Weights of a small transformer language model.
Architecture: rotary positions, tied embeddings.
Training: a variant of Adam for these matrices, 8170 steps.
MLP neurons of a small language model. Each row is named by its layer, matrix (gate and up: input weights; down: output weights) and neuron, and shows model dimensions 0-95. Each number is 128 + 32 x the weight over its row's rms, rounded and kept within 0 to 255. A neuron's up and down rows have the sign that makes its largest values positive.
After each neuron's rows, "fires on" lists the tokens most often at its 100 highest values on Wikipedia text that the model never trained on; "fires in" lists the words (lower case) most often at its 100 highest values on Wikipedia text that the model never trained on.

L4.gate320 [ 49 173 147 119 117 118  91 177 117 172  93 165 145 132  82  92 109 112 103 126 154 103 167 137 132 175 119  63  84  58 153 178 176 163 138 112  85 139  72 101 160 135 173  83 165 133 138 163 139  93 122 154 156 164  82 101 138  69 148  88 114 118 110 137 150 131 150 124  94 153 140 120 197 132 146 148 151  72 127  79 155  78 193 145 122 138 113 154 106 158  93 113 151  92 156 165]
L4.up320 [136 165 160  57  70 136 177 174 143 165  99 106 113 177 108 114 122 162 100 124 123  51 173  63  88 148 117  83  94 131 141 121 180 149 102 122 123 190  96 148  96 114 160 122 152 121  71 129  76 117 109 148 115 161 101 117 134 140 170 129  51  98 139  74 159 110 172 104  92 104 123 111 143 129  99  96 116  93 148 121 154  71 173 142 112 104 118 110 136 128  81 147 118 122  73  83]
L4.down320 [138 118 150 140  81 140 169 195 130 116 124 144 130 134 105  82 133 149  79  64 100  78 160  74  79 214 108  77  59 117 125 114 171 142  98  89 128 147 130 182  95 124  80 187 134 117 148 128 101 160  45 164 142 106 111 145 127  91 141 117 129 136  69 136 175 148 169 138  83 127 144 152 199 127  78 107 110 120 151 127 102 122 182 128 106 110 102 176 130 116  83 120  90 158 122 157]
fires on: "ral", "uss", "ough", "ower"
fires in: "central", "australia", "power", "australian", "russian", "russia"

L18.gate227 [166 118 156  92 142 132 136 106 107 110 107 143 184 143 116 119 212 115 202 153 137 173 146  83  91  69 141 145 115 112 121  92  85 158 100 109 178  98 102  46 163  98 164 149 106  90 118 113 131  77 203 159 121 184  93 135 137  75 135  97 150 188 135 131  87  84 174  95  96 147 116 104  70  69 138 129 115 144 174 147 119  78 146  59 106 108 129 111  75 196  88 124 124 110 186 119]
L18.up227 [107 106  94 171 164 144 167  98 140 129 157 153 106 161 147 126 178  75 180 123 148 109 144  80  60  81 152 148 164  64  91 113 101 164  65 128 194  95 123 100 123 125 104 163 123 137 123  72 108  91 188 118  74 129 131 126 174  80 156  81 148 171 156 112 120 133 173  82 126 172 144 167 102 114 197 138 103 105 157 115 155  92 142 139  76 133 145 113 106 197  96 179 115  98 157 139]
L18.down227 [ 98 166 112 213 153 126 150 118 165  81 159 186 111 131 164 137 146 114 149  97 128 104  97 134 142 120 136 137 167 124 139 142 121 112 114 130 147 160 143 129 127 141  76 107 107 181  72  90 120 166 139  91  95 195 176 115 137 141 102 185  54 126 189 160 160 154 202  19 111 152 121 159  59 149 168 128  60 132 129  83 130 106 164 132  95 161 102 117 140 154 138 144 139  98 148 162]
fires on: " over", " out", " up", " under"
fires in: "over", "out", "up", "upper"

L11.gate75 [191 176 190 124  94  93 120 129  97  62 124 117 130 137 102 102 158 110 177 155 151 148  90 109  65 117 178 124 165 131 130  93  98 143 142 156 181  76  75 114 178 101  90 118 130 142 135 158 113 109 146 158 145 168 123 135 113  97 141 161 122 176 191 166 143 141 162 145  90 138 164 118 117 104 124 137  92 138 149 147 125 193 128 125 125  45 175 113 104 125 147 161 172  73 125 102]
L11.up75 [168 160 154 154 176 124  81 195 131  66 173 132  79  75 123 106 126 135  81 165 125  99 100 123  92 124 167 131 177 129 110 134 162  92 156 131 163 132 121 121 153 182 114 176  84 135 104 129 111  86 149 127  98 103 126 121 100 154 136 147 143 164 169  95 117 134 186  98  71 126  89 133 128 119 190 145  94 106 193 100 101 186 113 134 136 133 102 146  92 122 119 120 157 175 199  94]
L11.down75 [ 72 113 157 155 141 113 109 169 110  79 180 139  71  96 166 101 122 132 157 155 157  62  96 115  84 108 124 166 140 142 132 144 128 141 157 129 164 135 105 176 137 160 122 107 125 135 119 162 125 137 148 140 107 137 179 124 166  98 112 178 117 113 186 101 150 121 180  79  53 138 111 137 155  97 132 121 140  93 124 144 103 141 168  95 152  76 118 146 101 176 144 173 145 114 157 115]
fires on: " under", " over", " out"
fires in: "under", "over", "out", "overall"

L9.gate140 [163 133 121  98  85 142  94 137  80 131 149 139 198 160 118 106 188 169  76 193 121 146 185 118 135 140 117 169  95  69 160 142 163 107 105 119 153 153  70 121 167 114 121  87  68 124  67 162 113 147 135 137 109 164  86 155 126 109 104 133  67  77 116  66 148  62 140 140 118 132 147  90 146  95  92  98 108 119  50 110 172 122 114 180  98 155  86 118 144 148 124 111 148 151  96 146]
L9.up140 [135 149 162 176 141  87 153 175  84 162 118 119 115 120  75  88  91 187 106 144  95 113 131 209  43 157  40 131 129 112 133 114 146  92 176 136 183  91 153 141 150  63 124 158 120 121 140 172 118 168 177  94 105 139  91 150 130  87 116 173 160 135 143 173 166 129 126 130 110 166 155 103 172 120 104 142 178 133 172 168 201  99  64 136  86 153 128 136 165 172 102 135 127 148 131 141]
L9.down140 [ 97 123 144 192 128 111 150 179 105 166 133 189 110 136  38 101 186 149 111 139  61 126 143 182 101 169 108 153  96 122 119  99 126 101 130 150 113 138 161 146 120 119 123 123 126  99  92 186  93 176 145 106  94 191 147 151  95  90 173 193 147 137 139 145 183 110 136 100  97 131 121 109 164  94 127 148 149 150 172 149 185  94  64  95  96 128 141 127 206 162 131 128 155 157 144 182]
fires on: " its", " their"
fires in: "its", "their", "itself"

L5.gate78 [139  65 114 118 116 162  85 118 131 104 137 140 111 171  99 104 166 146  84 147 137 210 120 107 135 127 132 175 116 100 101 135 180  98 207 126 152  90 112 160 167 103 138  99 109 110  99 161 142  97 107 127 109 113 130 146 155  93 136 131  68 125 169 145 134  58 136 141 113 132 104  97 109 117 136  68 130 143  59 135 172  96 130 121 100 177 118  76 177 130  71  95 126 154  81 107]
L5.up78 [103 110 130 186 167  92 156 179 124 150 126 146 111 142  92 131 121 159 141 186  98 164  99  98 134 127 109 137 134 130 161 182 120  80  93 103 131  61 139 125 107 147  84 154 100  95 111 197 117 208 156  70 100 190  88 158 137 124 101 126 151 145  77 112 105 170 111 131 113 149 150 148 118  84 144  89 142 153 119 194  96 182 117 139 154  93 188 122 160 101 126 195 142  58 128 112]
L5.down78 [118 104 100 199 141 105 135 149 119 181 135 219 136 157 104 155 172 128 125 115 145 137 116 210 125 153  92 146  44 148 139 116 110 185 101 112 105  94 150 189 117 128  87 138 113 135 158 165 113 145 158 104  76  93 123 129 138 140 160 172 132 134  55 162 165 130 126 162  99 110  98 126 175 117 175 142 111 135 138 174 128 133 128 139 166 113  84 137 206  96 118 147 180 170 144 160]
fires on: " first", " his", " their"
fires in: "first", "his", "their"

L18.gate126 [115 135 142 143 146 144  82 104 105  88  79 181 151 135 140 138 141 144  82 195 162 153 150 105 131 153 160 124  85 138 165 135 156 121 172  87 148 116 111 135 199 145  91 132 126 125 138 120 183 148 147 192  61 150 162 168 123 157 152  74 144 190 113 170  99  92 121  96 101 146 111 113 100 115 160 128 177 102 117  91 146 156 187 153 131 120  95 173  88 140 109 121 163  63 187  90]
L18.up126 [187 130 118 111  98 144  92 145 107 113 103 139  85 122 122 133 172  94 172  94  90 114 153 141  90 136 137 127 172 139 127 114  86 137 118  89 161 110 117  99 163 104 140 141 123 104 106 146 128 130 120 197  95  98 144 106 152 114 117  94 144 177 197 137 131 134 168 104 135 136 166 137 113 160 101 113  98 145 158 149  65  84 178 208 196 153 105 138 108 166 156  72 114 165 169  72]
L18.down126 [ 98 101 166 177 101 116  97 117 123 109 101 135  72 168 149 134 175  82 107 118 118 142 110  90 141 113 106 116 147 102 109 100 109 136 116  88 125 104 159 103 207 124  64 105 141 121 119 155 160 134 118  99 106 225 166 114 122 166 143 129 153 146 135  87 123 118 126   5 108 104  77 160  68 157  88 148 131 116  74 182  88 130 155 117 104 107  72 114 105 100 151 154 149 125 131 141]
fires on: " out", " im", " up"
fires in: "out", "up", "important"

L11.gate446 [154 140 110  97 161  69  93 112 181 158  73 125 116 121 153 120 139 119 205 114 107 150 138 121 124  87 135 116 144 102 110 118  62 125 110  70 137 114 140 109 139 168 128 172 141  93 103 152  89 110 154 133 128 124 116 157 132 110 115  90 173 148  94 152 176 129 180 129 170 141 107 110 186 100 136 147 104 102 164 135 148  44 129  87 111  89 158 126 136  99 160 125 185 147 172  93]
L11.up446 [ 95 113 109 171  56  98 164  76 194 154 107 134 164 130 110 153 168 142 184  82 143 173 182 100  62  68 143 126 130  68 117 164 107 142 126 116 135 145 123 122  85 101 126 159 140 117 173 140 117 140 150 134 159  59 149 116 119 122 152  65 175 154  92 170 148  45 178 116 117 143 112 131 101  89 156 107 118 123 103 111  90 105 144 132  87 167 128 153 179 130 184 185 137 198 139 161]
L11.down446 [ 75 164 111 176  89 113 144  82 173 143 145 115 157 153 198 111 145 135 140  96 160 132 164 115  96  93 201 138 173  97  72 172 111 119 158 113  98 164 164  93 118 102 125 130 157 177 171 167  47 101 158  94 136 132 153 108 109 164 145  95 158 163 100 141 146  90  83 139 130 126  90 111 198 142 152 180  79  74 115 140 120  61 121 102 140 159 130 140 156 123 139 179 159 186  87 105]
fires on: "our"
fires in: "tour", "tournament", "source", "sources", "hours", "tours"

L8.gate164 [132 124 144 153 136 140 139 133 182 126  83 142 124 137 162 127 100 115 146 144 154 120  91 150 162  87  77  65 100 159 171 192  96 131 122 109  85 115 132  67 117  86 146 138 114 158 136 145 135 127 131  93 124 137 138 172 134  94 153 144 133 114  74 164 140 121 122 123 153 173 147 150 100 104  90 154 103  92 188  87 162  93 152 175 100 110 116  93 123 159 184 164 139  83 162 124]
L8.up164 [114 122  87 145 107 125 174 117 115  87 147 149  99 129 133 105 100  95 143 117 107  89 129 142  50  70 121 181 141 144 134 119  69 181  93 116 136 127  85 142 211  86 106  53 122 150  79 182 107 201 124 101 150 191 145  97  95 144 138 127 124 110 159 155  96 114 111 160  71 132  97 168 102 145 102  82 148 134  69 183 101 197 124 117 153 182 106 171  75 135  96 137 110 149 103 179]
L8.down164 [133 141 166 186 106  74 192 141 143 149 193 222 124 141 114 141  98 128 136 160 116 147 193 125 184 125 154 179 128 115 119 125  85 147  93  82  75  88 152 124 147 126  58  87 139 161  98 116 104 109 116 156 171 148 195 120 148 162 136 143  73 112 122 133 147  74 100 155  98  60 156 162  50 145 118 153 141 178 141 159 181 114  79 180 152 134 122  92  96 177 129  72 127 139 121 120]
fires on: "2", "1"
fires in: "2022", "2012", "2021", "2011", "2002"

L19.gate117 [100  78  96  27 191 156 107 121 120 119 125 158 121 126  64  88 114 142 160 170 162 144 130  98 124 125 101 182 106 132 175 133 104 105 104 177 170 156  45  78 124 156  75 109 116  97 142 111  81 111 143 181 102 123  65 106 107 133 146 130 122 102  70 172 132 137 134 105 135  64  73  76 117 140 150  88 101 125 137 148 115  84 122 110 146 167 146 114 162 179 109 131  65  99 169 161]
L19.up117 [115 105 120 142 134 161 120 177  98 169  96 152 132 123 135 143  85 142 122 105 121 142 148 141 156 112 202  93 147 134  56 119 124  88 152 142 128 144 204 151 138  78 111 124 127 121 179 135 168 180 105 109 133 145 129  76 114 103 127 110 106 160  94 150 142 155 186  78 187 145 113 134 177 129 106 163 100 102 123 131 103 119 153 150 178 113 147  77 178 106 175 153 176  65 146  82]
L19.down117 [ 56 111  66  94 118 142  86 129 132 128 145 121 130 182 169 164 171  98 151 106 104 160 125 162 163 156 142 131 137  68  69 102 139 185 127 125 120 168 127 147 152 103 183 150 117 145 133 138 121 124  75  95  97 107 105   1 114  82 148 137 147 104 123 118 109 143 160  91 113 143 100 116  93 175 127  54 113 128 138 168 147 125 104  88 107 151  69 112 165  32 165 132 135  89 106 126]
fires on: " of", "ut", " on"
fires in: "of", "on", "luther"

L19.gate330 [156 118 140 121 152 110  82 148  85  90 101 120 115 124 149 113 106 107 162 150  97 149  60 213  91  88 164 163 131 163 154 145 166 125 142 156 123  54 145 107 162 137  65 153  99 121  82 177 148 157 126 153  94 176 149 130 147 115  85 149  95 165 117 151 137 115 117 141  73  86 143 109 114 175  98 112 114 144 120 118 119 126 136  84 168 133 132 110 135 117 135 114 165 119 164 102]
L19.up330 [ 73 104 130 128 107 135 160 145  88 109 147 138 130  54 102 166 135  70  98 153 155 133 121  77 179 115 163 174 132 208 123 161 158 126 152 122 112 123  30 127 141 165 160  54  90 126 110 119 139 119 146 112 131 106 128 145 104 147 183 162 144 126 163  66 102 135 157  72 150 146 149  94 111 141 102 183 158 118 115 109 121 161 118 133 140 141 136  40 117 106 105  85 145 102 154  83]
L19.down330 [116  97 132 150 118 147 137 118 121 163 155 144  56 156 146 110 144  68  83 120 164 180 122 118 118 130 174 156 110 193  85 126 177 146 116 162  83 101 107 129 120 150 115 123  82 116 107 187 102 120 147 122  87 133 145 124 101 134 185 113 138 134 112 140 117 136 136  47 103 133 115  55  86 172 142  55 100 141 125 149 122 113  84 104 113 151 107 111 193 159  81 106 124 106 123 141]
fires on: " under", " first", " found", " was", " again"
fires in: "under", "first", "founded", "was"

L9.gate337 [ 95 172 163 111 103 104  66 126 194 149 138 111 101  82 104 162 157 105 133 126 168 117 154  95 119 130  85  97  89 140 156  96 202 140  94  89 138 157 141  63 114  78 160 102  81 163 117 117 151 136 114  84 180 109  99 151 216 133 122  90 104 106  81 139 133 135 163 119  82 114 142 119 148 102 171 156 116 141 119 135 116  89 170 130  94 119 138 191 119 134  33 126 127 103 165 176]
L9.up337 [ 72 148 174 122  46 172 123 125 109 179 102 165 150 177  68 110 148 188 133  84 125  72 128 136  98 142 148 128  80  76 165  93 148 162 123 135 105 171  73  90 112 103  93 101 153 104 135 151  60  87 115 156  84 115 105 141 127 129 186  85  95 153 124 137 159 125 153 104 148 131 115 114 175 147 175 124 154 146 102 153 130 143 141 172 103 154  95 166  88 161  70  89  97 146 117 107]
L9.down337 [148 106 188 113  93  93 118 164 132 121 100 174 130  98  78 144 108 156 118 126  62 105 207  91 101 102 157  90 110  94  88  69 169  86 139  69 145 130 130 114 111 151  73 161 121 206  89 148 131 120 134 132 150 146 143 164 159 126  87  84 109 117 123 182 129 135 163 101  86 112 160 176 218 154 101 118  78 123 131 149 141 130 177 156 116 135 100 148  68 145 105 105  87 150 105 130]
fires on: "ral", "uss", "eneral", "ount", "ss"
fires in: "general", "central", "australia", "country", "australian", "russian"

L8.gate424 [165 167 104 123 139 141 118  96 159 128 101  84 179 127  82 137 132 119 106 185 110 129 148  76  97  81 135 146 114 130 102 138 111  96 135 159 128 116 184  98 156 163 150 103 103 152 121 123 123 117 187  88 152 116 135 182 106 123 153 154 161 111 103 196 178 118 123  99 183 125  81 163 175 164 151 120 115 137 111 116 168  85  80 120 179 140 200 122 188  92 133  82 124 113 118 107]
L8.up424 [129 172 122 138  77 127 146 101 177 125  87 128 142 163 140 137 144 156 176 131 130 118 149  97  98  76  82 134 135  84 107  98  84 124 124 125 125 150 116 157 110 123 107 126 175 104 118  83 149 168 194 230  83 106 119 129 162 133  99 110 118 142 181 166 128 126 138 110 120 135 128 132 118 119 117 100 161 112 156 110 131 125 100 137 105 101 222 123 111 141  99 111 140  73 210 162]
L8.down424 [104 153 122 108  63 137 163 122 131 147 174 161 145 146 200 117 135 145 132 154 119  83 179 122 103 105 195 103 172 121 101 179 141 149 144 100  70 148 167 111 164 162 156 129 158 102 165 101 138 113 186 159 143  71 165 106 123 145 111 123 177 123 141 127 173  65  55 162  79 162 140 120 255 158 138  99 126 132 138 166 170 129 131 105 156 145 167  95 162 139 121 157 144 134 139 137]
fires on: "our"
fires in: "tour", "tournament", "source", "sources", "hours"

L19.gate420 [ 99 125 129  93 163 157 126 153 141 185 127 176 197 102 114 124 174  93 150 107 107 154  81 100 142 127 113 180 100  82  83 106 114  63  65 141 123 151  82 170 144 105 153  73  95  98  88 136 149 167 176 155 162 199 118 116 107 122 131  97 123  85 124  78  87 164 123 127 122 111  89  43 149 169 126 108 151 145 101 129 156  94 154 111  93 115 102 121 170 147 122 128 139  91 133 136]
L19.up420 [ 73 204 110 126 143 143 128 152  75 170 178 171 184  92  98 130  82  81 109 108 134 204 115 120 140 154 140 125 136  76  54 100  96  99 107 173 113 142 126 157 101 104 110 151 131 136 121 143 125 178 161 115 142 119 159  94 146 133 115  94  93  91 112 133 100 138 111  89 125  72 115 116 203 160 174 112 130 151 132 144 168 104 103 152 159 133 134 152 177 185 117 130  99  94 110 139]
L19.down420 [107 166 122 137 176 132 148 149 125 149 107 255 142 139  83 149 129 110 123 107 122 152 112 124 127 153 165 115 130  97  77 122 116 121 134 137 142 183 154 178 133 110 136 154 151 142 120 142  95 136 159 124 140 174 155 100 142 127 117  81 114 137 125 121 108 142 135  45 102 113 110 131 148 184 125 146 133 138 152 140 150 122 158 125 130 138  96 136 189 149 158 165 138 162 108 140]
fires on: " of"
fires in: "of"

L8.gate48 [103 136 171  70 175 152 168  95 118 114  90 132 118 170 117 131 114  97  95 112 159 141 110 186  49 119 142  86 144 104 175 139 141 145 147  97 114 125 150 140 188 125 134 120 111 148 112 106 101  90 134 140 163 129  93 176  90 140 109 163 134 119 197  61  51 108  87 155 143 142 109 152 144  84  57 139  94 109 176 143 153 146  91 112  94 177 131 140  68 146 156 132 177  82 105 122]
L8.up48 [110 190 101 138 123 148 230 188  83 193 143 114 165 125 168 160  91  68 125 154 151  97 149 174 106 131 156 170 176 115 146 159 130 111 156  48 149 152  99 155 156 136 107 129 121 130  88 137 120 153  84 177  74 132  58 120  96 137 153 138 107 112 131  93 156  69 110 126 123  42 120 186 114 120 117 114 118 151 134 114 154 107 144 127 151 126  90 137 102 124  89 106 152 128 111 140]
L8.down48 [101  95 115 118  72  53 149 218 129 173 121 161 131 118  80 102 188  81  77 143  91 117 144 105 175 177  97  97  73 120 107 104 106 176  85 110 176 146 106 130 121 123 103 140 138 153  95 166 133 151  95 184 137 185 121 114 116 145  89 125  88 121 136  85 198  99 159 112  83 112 164 150  44 157 122 102  96 115 122 151 117 101 145 121 122 138 153 133  93 114 108 156 164 148 111 109]
fires on: "ased", "2"
fires in: "released", "based", "2022", "2012", "purchased", "2002"

L4.gate322 [ 85 118 106 122 151 191 136 126 145 158 201 148 140 134  94  77 105 168 129 121 104 148  78 131 127  86 139 131  97 154 102  94 121 122  88 150 146 179 116 108 110 127 112  95 122 130  77 123 113 151 157 109 152 129 152 127 154 132 123  90 109  58 157 175 151 160 203 141 160  85  87 117 111 131 171 203 142 134 149 163 124 100 180 100 124  94 198 111 125 132 124 128  99 132 103 173]
L4.up322 [ 92  91 136 154 142 167  89  88 154 182 142 151 158 181 125 137  93 188 118 139  74 158  80 119 164 107 148 161  83 139  83  89  98 143 141 172 118 133 121 114 142 123  91  91 111 188 125 134 101 123 191 143  84 166  94 120 111 144 166  89  59 101 126 152  91 161 157 118 165 136 111 121 124 152 158 175 117 168 133 166 138 106 138 149 118 108 117 125 135 118 107 150  79 122  92 153]
L4.down322 [ 98 118 101 131 184 180 156 161 138 170 124 232 177 121  98 141  91 107  96  92  92 166  98 100 136 151 160 158 114 119  98 100 104 120 119 137 145 165 171 110 138 125 127 122 148 154 124 147  89 125 156 120  99 226 114 120 177 134 119  46 134 110  94 126 103 152 148 104 129  81 113 116 113 159 149 121 130 113 127 143 169 123 143 133 146 141 110 121 140 127 202 125  93 166  72 124]
fires on: " of"
fires in: "of"

L5.gate292 [192 137 146  89 150  70 136  85  82 136 132 127 131 119 131 119 138 161 124  90 103 148 125 105  80  99  76 178 143  68 146 160  97 104 172 119  92 118 163 146 126  93 122 125 128  89 177 132 144  57 160 139 164  67 126  85 103 159 169  80 151 125 177 131 131 112 124 153 113 180  78 119 165 100 119 121 182  67 171 109 134 106 171 125 169 152 121  94 132  72 164 108 128 116 139 118]
L5.up292 [166 147 145 144 138  76 177  56 112 124 150 151  91  76 101 144 143 148 121 135 116 139 129  66 103  84 131 177  61  83 134 173 110 123 163 145 114 113 171 138 112 136 109 119 147 106 143 147 114  63 164 121 105 132 113  95 115 121 122  69 122  93 126 170 131  82  98 121 148 198 108  95 120 110 141 136 168  99 137  98 129  83 128 129 175 134 160 131 176  74 183  77 152 145 118 109]
L5.down292 [127 159 128 136 114  53 154 104 135 126 148 176 103 118 177 145 213 133 130 139 119 130 150 102  69  84 234 175 170  72 122 169 142  65 144 104 122 136 189 147 173 173 117 121 164 158 153 160  94  85 148 123 109 135 117 107  84 130 143  95 168 113 110 137 154  96 109 117 127 182 114 124 173 149 140 171  95 121 116 141 115  84 101  95 182 141 147 126 204 142 120  92 143 150 134 118]
fires on: "our"
fires in: "four", "court", "hours", "fourth", "lacour", "your"

L12.gate86 [128 157 162 135 160 103 128 166 161 155 151 153 109 185 138 121 183 137 167 142 182 198 129 134 103 190  88 171 144  64 129  51 170 170  60 115 164  87 100 101 207  68  96 131  77 117 156  89 135 101 155 142 106 150 114 145  75 128  97 132 109 156 124  96 111  82 190 110 113 148 135 148  62 111 136 126 152 120 117  77 133 124 165 159 135 179 163 136 100 144 119  94 200 116 188 127]
L12.up86 [110 117  64 133 122 113 141 177  67  92 142 173 116 137 199  85 158  70 152 138 168 119 122 122 119 144 102 109 116 120 150 159 101 146 106  99 144 107 115 103 123  70 140  89 167 164 105 119 165 119  89 127  77 137 105  78 113 190 143 118 143 141 168 103  88  83 161  85  64 155 205 107  92 152 111 200 214 103 110 124  66 169 117 151 106 167 143 175 107 165 158 144  99  71 118  86]
L12.down86 [154 186 121 128 171 134 117 142 170 134 124 152 100 141 159 153 175 121 146 120 177 108 175 148 101 175  67 169 161 137 114 115 147 196 115 117 168 118 125 149 135 124  80 136 197 134  89 106 188 119 109 111  69 129 138 129  91 167 141  81 154 170 139 112 156  74 143  88 130 133 142 137  43 126 119 137 136 105 113 123 118 160 188 167  66 167  94 132  99 167  85 131 140 119 126 133]
fires on: " out", " up", "orth", "ost"
fires in: "out", "up", "north", "upper"

L14.gate341 [129 118 147 141 148 127 120 185  89 112 160 108 111 122 109 133 157 146 114 147 141 117 168 122 132 161 168 190 149 107 120 188 120  77 142 155 104 105  82 122 150 136 113 108  92 140 102 181 153 118 202 167 122 161 148 146 153 105 102 139 134 111 138 126 114 115 157 137 111 166  83 173 113  66 133 134 117 116 102  94 150 143 165 119 138 140 136 154 127 137 118 140 143 141 156  52]
L14.up341 [173 144  98 104  89 155 115 126 103  86 141 132 181  83 142 134 161  90 162 105 141  81 111 148 140 104 134 104 183 137  92 119 124 156 149 123 121 100 121 174 129 124 107 126 131 143  93  56  89  80  70 104 157 156 106 125 126 148 115 160  71 110 135 145 143 104 175  96 145 133 166 121 116 103 178 149 105 130 135 120 114 174  77  94 101 123 153 119 111 113 103 141 124  45 177 140]
L14.down341 [ 93 130 100 142 167  70 108 110 106 165 123 142 120 140 170  39 145 117 176  75 154 138 111 147 127 143 197 161  84 114 131 120 139 103 143 149 116 151  58 132 136 115  85 112 108 165  66 123 146 158 122  86 154 129  90 142  64 137  98 114 126 170 142 152 132 135 195  79 155 123 108 115  66  78 118 123 166 118 162 158 155 122 234 103 165 132 154 143 140 158  98 126 159 112 175  99]
fires on: " under", " over", " about"
fires in: "under", "over", "about"

L19.gate241 [110 119 177 111 115 114 104 171 101 103 157 199 166 124  82 145 206 123 154 115 120 171 128  86 107 117 146 147 112  96 111  72 109  86  92 166 131 127 135 143 157 135  95 120 148 100  82 165 180  97 171 135 150 121 106  73  88 125 147 147 121 174 160 122 175  98 154  64 169 124 114 165 118 173 137 137  93  95 113  76 132 155 144 122 100 103  77  80 117 122  54 183 111 134 162 105]
L19.up241 [183 125 129 170 138 120  69 114 126 135 144 134 106 115 149  83 147 127 163 115  87 129  89  82 114 159 117 104 125 154 169 135 108 223 180 139 129 109 120 103  84 138 115 120 148 133 155  81 107 152 125 191 162 104 246  94 161 109 128 135  97 166 150 106 144 134 105 149 125 118  93 142 208 106 196  75 139 143 137  83 146 137 154 145 148  96 102 132  93 147 158 114 179 109 137 151]
L19.down241 [ 80 145 169 135 121  74 153 142 126 147 126 169 112 139  66 176 217  57 140 131 129 174  83 134 116  78 137 158 121 142  69  93 126 109  98 132 101 127 137 114 142 160  58  83 174 151  80 126 161 134 142 140  97 250  73 146 100 166 130 102 109 143 132 131 148  72 144  98 107 138 146 121  66 133 112 168 131 133  85 147  67 154 143 114  78 120 152 118 137 111  67 143 104 131 122 137]
fires on: " up", " can", "own", " over"
fires in: "can", "up", "down", "upper", "over"

L3.gate353 [ 77  90 126 143 146 149 114 101 156 161 167 155 158 191 112 112 182 166 146 135 110 122 110 117 173 125 145 131 105 124 129  80 108 139  97 161 151 162  61 131 127 115 118 130 125 117  65 108 125 155 128 159 147 146  60  86 164 148 146  90 131  88 127 163 110 140 174  98 157 106  83  90  89 115 150  88 125 132  95 159 145  83 148 129  80 105 142 171 110  30 109 140  68 218 130 173]
L3.up353 [ 89 124  72 196 160 185  86 115  82 178 157 117 142 116 145 151 168 174 136 149  90 110 105  79 160  54 110 151  65 189 107 100  89 130 150 184  77 103 118  88 123  86 125 146 107 166 104 125 152 153 144 144 146 131 107 136 156 105 141  91 110  89 171 101  72 158 106 104 104 165 138 128 130 123 148 146 114 136 122 113 178 100 127  68 122 167 208 109 134 156 120 151 106  77  78 166]
L3.down353 [ 99 134 117 124 174 183 151 169 123 165 129 246 153 132  86 127 103 133 102 120  75 138 120 111 158 109 165 173  88 126 115  97 103 137 107 113 151 154 137 133 148 149 122 132 144 147 128 150 102 136 159 131 112 217 120 123 170 139  94  28 149 111 108 107 111 146 154 118 118  93 133  92 109 152 144 111 119 107 151 143 186  98 178 139 133 115 108 117 158 107 213 141  95 151 101 153]
fires on: " of", " between"
fires in: "of", "between"

L8.gate339 [112 168 149 140 160 143 151 141 150 123 134 176 110 160 135  80 105 133 158 106  91 141 128 121 193 137 163 106 106 164 133 134 125 137  69 129 158 157  67  94  36 107 172  92 134 155 129 125 158  75  86  82 155 107 137 170 134  86  88 110 114 149 103 181 174 123 185 115 120 124 108 135 143 138 144 169 115  77 123 102 178  78 127 156 116 135 124  99 101 129  93 125  49  72 190 155]
L8.up339 [ 73 160 169 114 106 181 131 174 117 168 210  99  91 155 112 146 123 149 169 109  64  63 157 150 139 110 109 119 106 131 177  82 103 159 125 161 125 157 151 110 119 157 114  95 157 109 104  64 139 131 149 177 191 146  71  69 196 142 122 126 128 135 107 136 144 155 101  65 167 154 143 162 129 196 104 142 161 131 109 128 145 149 100 152 142 161 128  85 139 116 104 157 154 159 124 145]
L8.down339 [104 149 127  71 133 171 120 164 166 163 136 111 116 139  87 110 161 129 157 137 114  85 134 114 126 147 134  89 143 150 134 127 187 200 141 115 133  94 151  72  97 192  61  57 119 138 131 138 148 100 111 113 121  86 107 111 179  74 156  59 127 107 113 111 156 152 152  70  95 138 150 123 160  98 156 148 116 146 126 119 107 145 111 189 201 152  85  95 144 145 146 156 140  96 134 136]
fires on: "orn", " May", "ral", "uss", " January"
fires in: "may", "california", "central", "january", "russian", "australia"